Weights of a small transformer language model: vocabulary 3412.
MLP neurons of a small language model. Each row is named by its layer, matrix (gate and up: input weights; down: output weights) and neuron, and shows model dimensions 32-127. Each number is 500 + 40 x the weight over its row's rms, rounded and kept within 0 to 999. Numbers have three digits each. A neuron's up and down rows have the sign that makes its largest values positive.
A block is one neuron, or neurons of one layer that tend to fire together. After each block is what it responds to, as a language model described it from the Wikipedia text at the highest values.

L8.gate48:469466451466433570535485503484449551529439511491493528472408486531481520486490514468485547495443484487531460426503478465582572471489562551479478541519560484513542506433579528492421557468488454531513478481542441488494438503523524485591557499464543510522516451460474517457462463518534519478
L8.up48:492435508528565550459449494476551541507547503508578461473493524510533417578496491536486528495489490475482515506512429459461504483494567528460588519506529484478472475434504492597501525515594476521504484512499432519462512558566515412488505509527450505518510442445466456522513505460498472523
L8.down48:487426509505529492533488539507507483511480517540580478488527516517449498496453470486494474496522541477468517612394447494497470470525540532451481465506522510450494474437522606402535535567463442506531414491523516460475523480524551518554533544482430441446518517439455477545484475501481555544
L8.gate295:462470466484551498494473484521471445434543542489483516591441452511586536491544456486430606503528467527487543520478461498469442547550523435443517548538422528524508546527494514519498461519517481547502476523533458455449510522497499488473464462483575465483436487505505530542547445458517469593
L8.up295:433463487509518548485468519507539494455515543470445492555493471540556529531586469494484589539561512557482504515496510426479426510526495444556507543465443564521418561501481512584480483523529442457499477462521538503447491565536496474510525511496483461424513500471465545548529484486473569538
L8.down295:527401520545542452487497505517450511484498523526526472495476491438473518483417462502543384512525477532474523536549569529441505512462444494494451581487561520517447560501515549452449494513447546531508526512503491586534501524451570584542578486495506431494497500536522495463473490518508481499
L8.gate376:508521445533525560550525605502538581464460506459519535510444506512524489377502465510469531485495507497526532555449474449482492433437517583477562519460501454524432609466594519536504492463531433496467475504491481527514497446454543426502492444540496524524502486545482479511488475562521537569
L8.up376:497465424562498521557530453542509518504436525511564558461448514557478453487480455453461522497518474498456443474542536475492546439491446535470507468469521473508459554475558498635522457438527479505495425470488457536402442479456552490520520453488501528565482470492497542505506463577461547565
L8.down376:455438548503556519508561459508480475432447506582470457429455541555501553526529554498543478442521417466478524529566497489485496525540481575505440416537519514449525455445521472474470448499486495508459456500549437471470509554535536513575509456531481476554488544560428501494515475584528548471
L8.gate400:488443466488531589532570488474445515505456504528475512513473532517500501502450536548491491445441517468493516470524493433414543503447532482493476565435482514518500481486498487510574422525570485511566490575536492562457459508559495450491485431552518464516504413501548489443568534461489472568
L8.up400:491540436479563464489486410489530491471512540484530476548505470493454468450481500569460527476457529513433480555525469535445464523402493450524509500479534527550445534487462481482546512494514526464521485514514450485517518552497571467485512377521416416559469454515523525456511534517435489525
L8.down400:557422518575556466567507517553511469535538463490553461512533471525521484488503536477529504491569522465427531450475555526459528444537450423518526546539567473509510458510521494495516524466441551545488501491465457453524545423473444572453590583457502430442481532492478478486494503488485480501
Description: Word-completing role/nationality suffixes. Final word pieces that complete a person's role or a national/ethnic name, such as -ist, -er, -or (bassist, officer, editor) and -ak, -ish (Slovaks, Swedish, Yugoslav).

L5.gate292:503588471487485514558525544458483437483482537558489569477415515477511535522522469456462490525612485552524441466451480450476470539494475516470509537512442522525543474494495528485527488433466430498510491542513488451477498482484578469522542529505464559532506542533533504456472544512415475489
L5.up292:553531509480376484504607463469554541553522504491492523490563524552544454439474456518429533456522498562529452507533454471488540525465511544523519460505446504502515493486475533560512457445530422537479530473505476566495532504516552435515461488476509480512491519542495517537529496540492531536
L5.down292:456522492483538468484479471502461473471496545577489479413444623500522536498463527472486450505498478528530488473550491504548456473495528519533467476458562527443485499488472528555482478487565446547500587532595560571519539547444529528527480452527456507494499442488498555486565441547441538444
Description: Occupation noun endings. Final pieces of words naming a person's occupation or role, often before a name or comma, e.g. poet, guitarist, journalist, competitor. Weaker cases: infobox field endings like Spouse, Genres, and "directed by".

L8.gate63:489456567511443508502487490491488519497439502554479497511448440532499524561487513514459543488487603501564514499521563509505461427520539453427443472471514443510432547478508499496478505506475453473531512435488527478501526453446569504473501542438454550533516482504505531547439417459497575483
L8.up63:513446434441593518487550518414505514575473567489516506441499484471526427544564459456467462557530502536486463479481505524439552412485509517492515556480420466451555528483520539457501552495482517459422558488545511417491548539486487508540493548475496474507498462380436483525479458573488530534
L8.down63:496474552478555483511499513490517604516481450529480515532451492528490515406545533537501464468534472573557493493522506448508483432488485627577524474512537508536500406508524438541435514507494490496530460566589490514502519475501523538476421515515466439465466549485573459548511463619474553502
L8.gate71:481476548498494492511482541516508506441519594474407487411472495458451402509500422517482476503510648496570487466510603532446543478536540550482421519494489431512500455469523486563567532551538400473529500484509489515484505421478530468420467544490524461520491542477481453515525515512521503491
L8.up71:523512447541595445487499535450432451445530501508487490518523479489467559485453481473428463491525485508506495521626526494545447515477419486467534478446502527561519428416528470468509454549447471474505504487530475440517527540501511465409508501510461510552472492511447542474507472469472516526
L8.down71:447455506414519564388546493453517517518441509522479527453536481507442492451571449564412541509517548527537451465462456503455461479463557470561492500495483467423450464481526462457545582490537483520552482553514515512491475507407528523521479519462507466457493498414495498503434539509567552490
L8.gate423:500465396480464544471540578448544521522398481543450476538527445523481575437538455482528447580551481486527507506544499515485529514480502464543496525564542489464465462526526525511482542467446511456452512488564459534556489462491493389470497575449488525523518503548447473571522578515473469445
L8.up423:535473529553531515523526556583552442487505562466470523425441506550451490508513517498519561516546581536522489535555480455488466486485516452483506482475474490559500514455489483391506475465517544482521556462472479409471534463497495537488525533514484503581412450441451517544519473459455569469
L8.down423:518531486543485474465452485512498457522505488527454487523581501499506540486412516550548498536469520508499524558519502495551587494488534532398523477560445482525530490509470434504492439446510483541465524482502475581473530500571494523502568502467521461516437445543512437546469537482401503433
L8.gate438:528501459444540572595554566539538505413529554429477588474539504492505471470536463441424538541511521501486468496533556496470465508520538498507479493485503540435569458442500489459583511504433472497544455438547464501570521468453461512481517541426555503515486491399445491539515505526464518487
L8.up438:504449449490488496554448578430504542503430460545505516502478473455459506505563433525534571540500512498524514561501463544527533448513530499461470523505514479522484484517514492582546488485507506480572502482510525522570496485503581475607489535479567470485501503437464506489566535505533477559
L8.down438:448538508445491454426521490473543504533492434519494495538558505478495390491589513532510474486474522500494429596536508502468487586506487491522498472526475435513506541456457500512464475618513437498535480522579476528522542553526580527448441451548550533496495482526467492487503426523493526477
Description: Given-name start tokens. First piece of a person's first name where a name is expected, such as after a role word, table pipe or country code (Al‑fred, Step‑hen, Tom).

L7.gate165:435603547432491507482535480485489581467581489535536579534470499389493483441506496436555503522484509478481534441530504560439546470486476432578499510499525512459458481505456532517553500578510560470510470544459533470562582532439456557542529470455458513478520509551507466519501489456477494520
L7.up165:489567492470462507559532523515589521466510549446540503496527460533523509492575436502558474545470552471573493514497501473539538484491492510568457499465518423501459522495510483535485561510527512476495516509463439541526434522503445503513533479551539536511519529540487424453531480489524552521
L7.down165:469570488485493451477503428498461522503559480579470540502509481456495516460496578530502502433476488477482525476504521560381503523449440470463546497565518492471480476505458519540520433511534451552536474476551527466553588509454518509516473430494474472492537466557489477580496498519467543522
L7.gate168:482489528426499512445526495448527514511580479522555547534527435481520576462485592534532556521480559522469500479483467507478459521510470529415513512466453484483491534508560491548421562500491500356559507522443511458508465530419437531525482517456482522566516461461523491475531470572514454511
L7.up168:471545533491430508537489533501426458485459457506524540448496485455449568515497483497516573551483599449398496560503517525433436541478514503482531489395449431489416483498488444530481460544554466488546513540509475498503537520534568505499527415448444477528519409510501489448496482497539520494
L7.down168:562622486424466440502490409488524497546473541486519410540608479489519507543521482519467491504490471507525545459565503467553541500528478527533438526561532467508491440504496607515499506512565512574526493465551462496520525473513456447530477537522516461503509489520500536539469552499445517508
L7.gate278:504568528412479537537552479465550522472517537484500530509504500466544524491458531561548534526519497539513603526468502515400515453487443456518509540457542483506452452487561512540518485496543565418499513489462599474518514477495467547574571393493480511503522538483547497476507487526569468479
L7.up278:500575508481537514528436477481504605511522550512534603507548514498553485516446470523501494554477542530477539521509546504422534475457509496472460476478465457467492449461487488571477513523525461443520521525556492521515539517451488436501498448477480521624532511490560465541490434493483523461
L7.down278:523580517415509487493507492505557520518507450482504488461534497472485522545516528495530526526496544541495532496540483460466485513514470534533490579458458516489455493529518486521529497506480524469491485489514559461520490459537475552557506450533476509488536500522507439493520519497543491481
L7.gate370:500535475497477427549441515438531546487493478558559543432470431416487509513527401502454461510494515524520510509501502491445421463501438506550544527580507488479480474574495438554512516489423480472525533508476516461488484525507523492511524482480457520527540583509495496549505482456467526549
L7.up370:461532422446488498489418415456472562492539518475563528454503558507492517547514517527481549514533506529457609531503471526582488552544443571540516534432504519548433519482551510527463502434477506457504493465519580492524510507454455500541535474478510417527477510521581499534526509524526454456
L7.down370:534563516445548552468530500552506543565559503464454513542483515514512474478463608449555456543484475502489466496452576464470468467462593555475478500502467552464486491491497494461473529532572510456454482533482501506544446444549535609546524478503422500418535517544475474423507505526490492451
Description: Mid-word pieces of proper names. Short word pieces inside unfamiliar multi-token proper names of people and places, e.g. Sauv-age-au, Se-ed-man, K-em-ény, Sil-ist-ra.

L5.gate11:573436440435455497493467462497558449517500472377452474470500510454540537478476491454453555531507515466491461538490501526520529478472513451486478452574574562476445447489555455481552502471555497518534405522487512398495535488519471479499508441475547544492536513497537478487467542455551497443
L5.up11:549496489474468436497573524498523549551483502474440516496445478530550482561499513526471437594550509503512535540491434422501442449499482481475498513512559502496501490490488466512424544496544514485443511467595503518544481568431438495488456473385538569424502575521517508496456479383488527461
L5.down11:455489485478499489523494506548468501460480538481488520485443482489445496525551482515478500520415465539543484529466510477506532443515448495538517458570431485552541513544536505442504511491497470538505436453470520546502514516468497425439478497566478472489526431514525503533481537444496439482
Description: Digits in numeric tables. Single digit tokens inside dense number runs: table cells after pipes, final decimals of coordinates (5.8205'6'), list numbers, and occasional unit abbreviations (lb, mi).

L8.gate232:534558530499486474518506476483565501518474424504500441491500537471585494548485548515587433549495559541473573468475498408497560534434446526499466507545490487502450425544486508481518498479502522487512578499534468495504551429524537440540473524520455540523473532493564464510514500534549505510
L8.up232:487474484504485506553511543518462558517534499535519593419611504481517498550527509437491514513525526494441525465502455477532433404496487444541537531465482453493537510451454510490500430537545488480528508489610492480541570498448464543536483511438468491521483524548546452471526483485538491483
L8.down232:515496484480489499526461464493470507536535523446495470486576519481506516450446486497408584493486554546423530462463457421467512500563479464532577511478484487487551446453491468435453471490466492573406482467523502507475451500517471519456516515503564423587473502445497568530456505546521492498
L8.gate235:564522557478480505445477391513500519433463576499507501458500502419433458433471383464457552493553490536476580517469551513435543489524471506470447552500521473546479533540488494513510505476474485494471529468537513478490545447525484507513558491513458506509552491482582464573463385463444591517
L8.up235:481545500455458542452505468501491598456505501442488495498502524486422500495511485490520569447540492505510484505512475533515508483530468481517485489540475494572449472519446497542367522458493493515532478464508563508493525490500386530472499400469501622573514473502574543512455481493514485477
L8.down235:495562587470416489484525475417458533517501466500507576489532523492517557452500472498527535550505514551520508436509542446503464519484513526520481505462506471465497489540501469502481498536469498451515504483540443523490455494502546491579498584479521451470543461492459530429432457541543521518
L8.gate267:494485496453457479469533494492547524474494474465497571490451550498434458510483506488523489497513498548501519437527483525465427420440579495549571549551499475480469517501469507425530535501493553445497546483538543489533526455500567549549536472489453608493500550512516408484477438428561536495
L8.up267:469524517503481397575544468609502500466540544406482471550519544477504466439446503516518584512504584489507531497490525486472458550496469512462481609501449491522540480489530493473476533524480521557499471496470509531525477553501505504566526394515469553510539528511516469476556489512478449556
L8.down267:546501597502518484532465497510463489504481522508492536468471604547472489521552482478514487508510500475476484477508531460458545558510605533516465479485499533442567496458468426475479568499464530552518533515514554538484474527503508494475463609440539444470535548588482464405533575574495437497
L8.gate317:539494467441464451477454477476512538448551544511523478503542521534467511491475492413427528556479509454478494478552497497519575517500523535581533461489536551478515459458472526410496519504463476571469569418516536465548534489468529506503496403489412532498517515525588465480518517479470414493
L8.up317:589497490471510535506567450519528521498512524494559521522574517496509435477519542511601553453541516476523536510472493523458464518519501454520468462535417459515476481513512516519446530549518499459526428456496541534510522498504375524467492477485456446437588462412498532498454560541474547525
L8.down317:513526510454468526520474554543536492481482545609497496425402441506516576469470443505484527533453472511488499525507532483492460526457586469443494526531523505506487517549513473487465516540476470536485452503493540489449457493537532539567561511551559472542520469573513480473518483485560547453
Description: Mid-word name fragments. Word-piece tokens in the middle of multi-piece words, mostly proper names like surnames and places, as in Fel-d-man, P-and-ove, Daub-h-ill, Sis-k-el.

L7.gate24:464486431515462458493560538460499486507486517523534474438514488442481507525544510477499512539465521538529559481514470553531471562520469465499436568460515444511479529498474410374496560465473408460516547463506508481473538493420584432434519515479466468498489458457449520530492445510454560533
L7.up24:427491535504469503497513426497447426537430501501516508504416483500535532469453508501473516541571611464481432412529535455466456515502478499515484508507442482447480492481529479517504490468509520522474550499541494472517504549467563526491485502561515577598521427473439505510489438484524492524
L7.down24:511521402529537554492523511508543516494482493489566480476519539460519575450546489581558505465541447477563516547542479454504509456497474489499520531448487469468515495540457537485500472479553441456450538472488602487520511524517537512524615524466448485502494537512544493548448539535462501455
L7.gate204:534472462515515466532508501525452482551495536580465526485421453467523525426449488456474502513471478568467493531530487395517522520441501459449403544484455468501536514457486449498491484437490503531450559515597500524484480506517509403416524514559512493532580424421471516465544466478496450448
L7.up204:495473466438492455503556481563557504446553491453440480524456550483509532540471549580504526488502459525533482540510509455497460469490469452467451497568454429502519511503525446540535496462568475447523575504549495570486514591526491401492553447507499488507542460468498471528515510475495530502
L7.down204:552435503530487510476496475505558479458436515542521383462500456496395529484517455523511446513469439451544547514524477517471544561471511508459541501499500543521481459535505550486564490416495543450481474495578583451457495465545511523463439528517500507488450454517487440533465487538429470547
L7.gate341:536490469490547475547551542520475493475464490493509521460480527531456558493487504521550568474485547533546534543506516494506549525536459546465498472548497511496476480505516514516528544462534432562546571618499500545450438503524424493503481519507486464575513511444505537469530431610513495523
L7.up341:533523496508515491541548508441482544523471494588510583454506598465426518544424535454473508508461523514502486493516434495553530493480523413502493486535459474492535484490520521496501482380524470609559515518441479439507452500536551499490447566500563511502450517540515491524515499541520564477
L7.down341:537502498515500563549539514551542524452476490502435399523454567554498482491499510483508442489531570463478489558560484437570501534523435508463453491476493496463488485469563489490448431508519433461470502561498516512498465515539461533564507493434437491564465532502443554463462467563491491495
L7.gate430:456502443527493580513500541467534419486500466595524511508460456481488569483526486533466494471483449488470472476556432495553508488437498514459516504514523466530444473463491509526506472437562487480470472505503490501500503538514491520479488566559514550543460573453508586495520484504429492569
L7.up430:503437561509495471515483470504533554502488561544448561584477506481425436564451494497526489568458525482501486543462458477546492438519476552511463500522527558456500477456563525513519543416490497502561578508472552467507413469469511422543446493507551460515507490499518498466518488551412577519
L7.down430:423411538547490464481471549533493454485551515448554518485429435482537492536537563537503516488502459553401515422476499524412446507489476517516489487540574560462492502569575461581517494524500461526496489527509586498521522542522547514507443421526512525550530497511542522472502483497463476558
Description: Word ends before personal names. Final word-piece of a first name or role noun just before a surname, e.g. Pier-re Gasly, journal-ist Peter; weakly, were/are after subjects.

L7.gate239:412461477530520471570515515515564510537534460484436527460520540460510497478478553535458489462543503469476465465537486507496460392533490548518497489498501426493497502494543534521470478475566485508505463493533512494403489466563508468557479491512441515480561452570532509466465477515467457534
L7.up239:447522566521523528513517523507540504388512517530466514497521563457523535525578496527450522439551506435462472470516516464473528425550450503527476495445479542452527398531446481469502492485530485526545458467571552568445504480504518490531471477566481590505516459512462483509538555459464495515
L7.down239:553406458532545480499463477475505479523517513477503492473489529472453466451464479470483475499514501492495495544466433512480501465480516537540557633509575595477408529454495487560504562516505449490545466487588561468557461517505536506507540485445515544468599510507480493541513477512511506490
L7.gate316:431473483479484516454526545447485479533573499528510469535516485449488458450548453473543520509534510483517504463480531363476442564512502546437546554541541471497460509465475422533476495539507455432489520474538488474539492614519552550515486471436503513527399426507465522467502522481516471443
L7.up316:538498526448553500452551540425500496477516504504582487537567487485518519517549603543434526446554545374504470552563515507503492525477502503546470473463539467493489488506445525525410543483537586477555533435471561508487505513532520533529514594493530484512487396478444428470464533508479535507
L7.down316:478535557488512478523490507546516495502545553539511525507491450533541522481421528454465539492511358487481505465511480514495496539522520514466445495459625436516510494547482522514475500493459446467454443560430469503470509504484473426493608471458498526475514526512486459543456496506511464491
L7.gate331:504515529489488533564471500491487513484490469489514492449425454468532538513509498535535561491557541463528531473467517492453372458425422522531386497488456494516453510551527502491532450487524532565504528498511565538424467551490519509474503478564555482505464503521537519509443515415535478526
L7.up331:410439578524480501518511477479478534445499473518488482522507511516475498427467489502471482445471494371500516469459478509503550420506501500467519459544536490604435508492446479503506511545560553514565556559504456464526485530533543427519499441481506520500504440587558497546523471504481507493
L7.down331:536470500464492512497476531478523466481571499445526481523530420485510536486481525517485498506491498487504559561421431494470549497519518525579478513466483518468466493481501551456436489500513472429480509456480500509415500470486515563500570495492546518547496474354499435496461535497535407503
L7.gate359:468444480550494515548596504483496499508516499498554527546519520461494524540469551514529460539455478518523445564487538521516443563519493496500511567449489501537414498470532424440491450522459511523497491497502534520490483501565442500543512470581502515442474476486534543521447559538469544515
L7.up359:561490490520523528510451492518478493431506499422480543457447445510498545514510533523473429498488531440521522491515519456450373514519397513563470538499526501541481500488558435584532552555465465518478481502503517477529507487539477462482537394555534446481492548416479517513516472465477511588
L7.down359:493520528591452426497446512487477556500490437531478484551553438484522459525549528517523448490536463482416514466524514538471524467486537503543510510551520586476537489552456475469528424484523537492472479560515488520457498529469578514461507538461516473520481553553532460442507484448566510444
Description: Name and year completions. Final word-piece that completes a split place name or the last digit of a year, e.g. Wiscons-in, Bost-on, Birming-ham, 197-0, 201-5.

L5.gate443:466473468460469576514498537439519542509456473440592489478579513464469546528474564461468490564501473525494454471531443524434479515420485493489545562452548464521456519497514493520521500543478481564513498532523470510507545496490525519461547525547493453500581423549455536482487562524534504549
L5.up443:484511542468468441532501446467472455493543503441481466455574518527493511490580491509454528503551467517550503490462558425460525542416502471532578573436453541534515481396568465523473523517489458508508551568496530459544436555454480456516473554528487536445457531541493524496561522519532513538
L5.down443:468486423454481530492593513452504515495495477472505490504511505465529481509426528498561486495448509500525475495561380569522472478573515527501546459471529478515407519539550464417500488488476500551435525467538515534493577470553540465499463496479459460481544473514475435496480457461525493528
Description: Mid-word name fragments. Word-piece tokens inside proper names of people and places, often the second piece after a capitalized start, as in Lor-i, Bor-g-ogno, Vir-um-aa, Sar-ah.

L8.gate111:500557492481505549448495454479490480524370488547470545526531523409517521567558461526481549471516482535482469518491459495463486537420528495450490507483396569542489486480535478462470447477549527521610493494444471468476523519473469497492506507429499480412509464483475534546551399520420513466
L8.up111:499560499530534528523564500514562471463492536461587562471466514485512458501603488479457506475492509523445437538467534516513521541479471371520504513472489517421580552536471521470555527503454566500546554558578470485499514526504520538460536458463462506523449475491536572506503484451442519470
L8.down111:395466545550455495445482523555463503554477450538523502453607448571562473456484527497522475508579498495461456540466464484564566471527447502480489481523516512494523564577510516517464475526463498436559420497472515519484547484450486509482475491417559462491481494493485467456542565502515431499
L8.gate168:495458568547585542515507550534494564496482519531536520497535474519537554519560480559502525495547413515461492540500489469595533506506520409483436517405549500519548489547480465507522553509440515474467467497519443586437593482484474511449562455453507500442532474449511517527405475555424525479
L8.up168:516528526488521452479502596455467483518427481515523498459443505418499461511496497508521482449565506535454467480471486524523491510444528551404493425543503497484560486487526576442469485542375472458515512494418537575541522521506528506518547541496545463457517459446466506521406522472442469550
L8.down168:551522515509481487502534530494509465499550484445520483507476537474500508492532497447502535537497360512519467529454515498513441525477387492476515432471472453487560464542422474541439523547475477467561450541437487473490552467601463509477464490464565471463550503460500555548552515439526515541
L8.gate195:565438417472554514492516517473446452513493514520480493448489461453488534485524431508519540520442508412560546523488520501455423477536563549473511556408468509508540495508465479505496554425409424456522454535539542597526500553425473480481505547478473499482455497456452506551482551470439522530
L8.up195:560516459490470530500457481565440492468521539430498547493451540548565426390545479506466444460422478492551499486582531496507501493552522491487553520499394442515466527499556508450489543383474479518467532507475473537525483579428477526497492536498492529545513493484484498524467453472477437491
L8.down195:511478487529424476470518446514536463451467553513508476521470443494510495468546438509513511468475509423562532575442483531501506533420577436550465535524442550522479464468529582449517511481451467446457470484554562537436542486506499501539542524525507480497497538441440537549482443462485525482
L8.gate231:519450494497575481524497532481513528501545471513502523491515494539553488449557477502506554492507463563483464465488544418533501458515518509436474477433449456571490462508468524490490605524447537475481400559439508463476500495450487545442545496463495507429531430470509538518435467483490474565
L8.up231:488461444435537513541522517528511533450494574528510546494505505557508526456492461534492512522496488490477559520484494481504455542513503435544522542446424494501414519436457545510454518423425463571571438410462507512526536519559444474489541480545475527537395549487540510505460552487435471514
L8.down231:557559549430454566518514405566438485495482438522492477495536519453546483527579486491436489472491406404548476557537497540549446520546520543516507524538493493516571494472504479472560467527479522422526539511504483491479484468532540512491623511481510418521536426515459462521547492501465485512
Description: Possessives after person names. Possessive 's after a person's name (Ryan's, Dylan's) and possessive his/her in biographies and plot summaries, plus weaker hits on of, and, and the Mc name prefix.

L7.gate7:576430482538482403588447524525477432468515499463481535501510514404433489558498553471501516508478500523500471495455490464515519509505500502499437510454495517523528460474474458486584474568511487505561392521489495501508467446504532487556413510475450493508474489462515462490517533531410527493
L7.up7:528466495516516509540510461586495455556540450493484499475522509523466506490406469513486576486492455489470493543483498509552443480546510471526511508524574495494522518484462437440541496486493440467562483493456473534477413430542440508539456454478407471465544469549480516530396509569492546535
L7.down7:548478516512502502489512443481540491539474431500511490582455479512536511552385542497486469472536398486533495518525513527466539538477625538438494426498503478438483572505555525503501517504453529526530505450517480498559504550515506553507431521555556524494520449533557525523489467491605512557
L7.gate11:542487389485537476606440548494481491486529552508494536492443505566513532382533470559495483507473455505488488520503472429480507521528458477483478521542443466585594526414586432440460492576504527499593515529485506564512538501500505531498541451509469506537518452459453466524507433475483484540
L7.up11:536492521482459489450443471506471489467531441511544466481494528552544459482452495479510558490545531475436476574536486485447448554465398550454560544433518490481529491536449523457478507485515556538473508519485483497488537543453451469490521526466433523524479479471461500599463492457488512494
L7.down11:478475543492414530467543451564454465523477528499476501460505510534481434505537423448518435490553475507481503543492473489571453452515592509579480443545549442500534523533482525468535548483504533521489528575495453543462473398541571517530486467476500485466508543476490489534496535537481445551
L7.gate26:497460474477591560481513508552521461539468468494441517550534486546522573524503523484442481501526453508548437520481440530548437440487577521465449517450506495545556476462563477550497538503506532459459525562489495525483493530452434491530486500457505587502530487497482533424403473460459539510
L7.up26:549523486538512468479566510462482475524564464465513472468530464465575496485479490414459444493469518488564484598569431524460486507453465541487511563557522438558554475500519443487574452469469491489522476415453467507487501431455513401500475456465502523482504429467415479508550460475520491503
L7.down26:482439452521442552524477543527428529413445485498450404560455476525456492512489494505436443544452455520409513505548531526505497545546600499499448465517478474515473528530470520460525489474547499507502539526527533521456515477468507498474442448476526516488614509516538490525508523412501522512
L7.gate237:512469549485498544579536536554495513532521467491473555512523503498498551498472489481575553482502468620508565487521527502547483524447432496469490512413571519466469526473451545496511506468562496475366522456465529512471530478521473473557497394508492468466528473493525464523464490423519515508
L7.up237:569558506479511531574472552513446453574531473505582440510447480502453506490554502464508480523401499538477492563551508502613522514491474569483433487503545507501483521407581534497451512479541507512497551443489504501564499490501476527539473507443561478513508509536481518528468478510545506526
L7.down237:468442498520476453446498505480483473477381525522488464505549538455533445475493510513514503431528400507506564435473531502478507515568551514574469436468481439455526506566460438461538454492469508568494466520515528515473472470572485558421476539484393476474496551497471557543510547509546493437
Description: Digits inside numbers. Single digits deep inside multi-digit numbers, especially decimal coordinates (40.70836), birth-year final digits (1912), times and scores.

L5.gate206:534592499611583487547536531426404504500514480511570555526545437535540537499506533481490510493506506481503434491473451460538486449467467484534510505531504419466566472523473513475480510440474543456456504477531536509448577456439456422514504486512503472515496439539497545544489469531544528535
L5.up206:523420539570503486499514464475440484488538459361472483447546485533546485573472516516484522508531514481540489536462578422498432515476464507461518449446548507530504488536526451605513566507533450474483502479463500472477491479552548554494483504523510518563506481513538500505467487590506536526
L5.down206:575449490483503538563549427530477470544454508484571481486517470471510510506525558480502509432406513449453459505478498542402478523456493508501468524473523494468416497539521507494435466448544524493497511526583527544470562483596514558456535469447525542520451471493539553497454487516492515473
Description: Place-name completion pieces. Final word pieces that complete multi-token proper names, mostly places and sports teams, e.g. Kans-as, Pittsbur-gh, Okl-ah-oma, Ott-awa.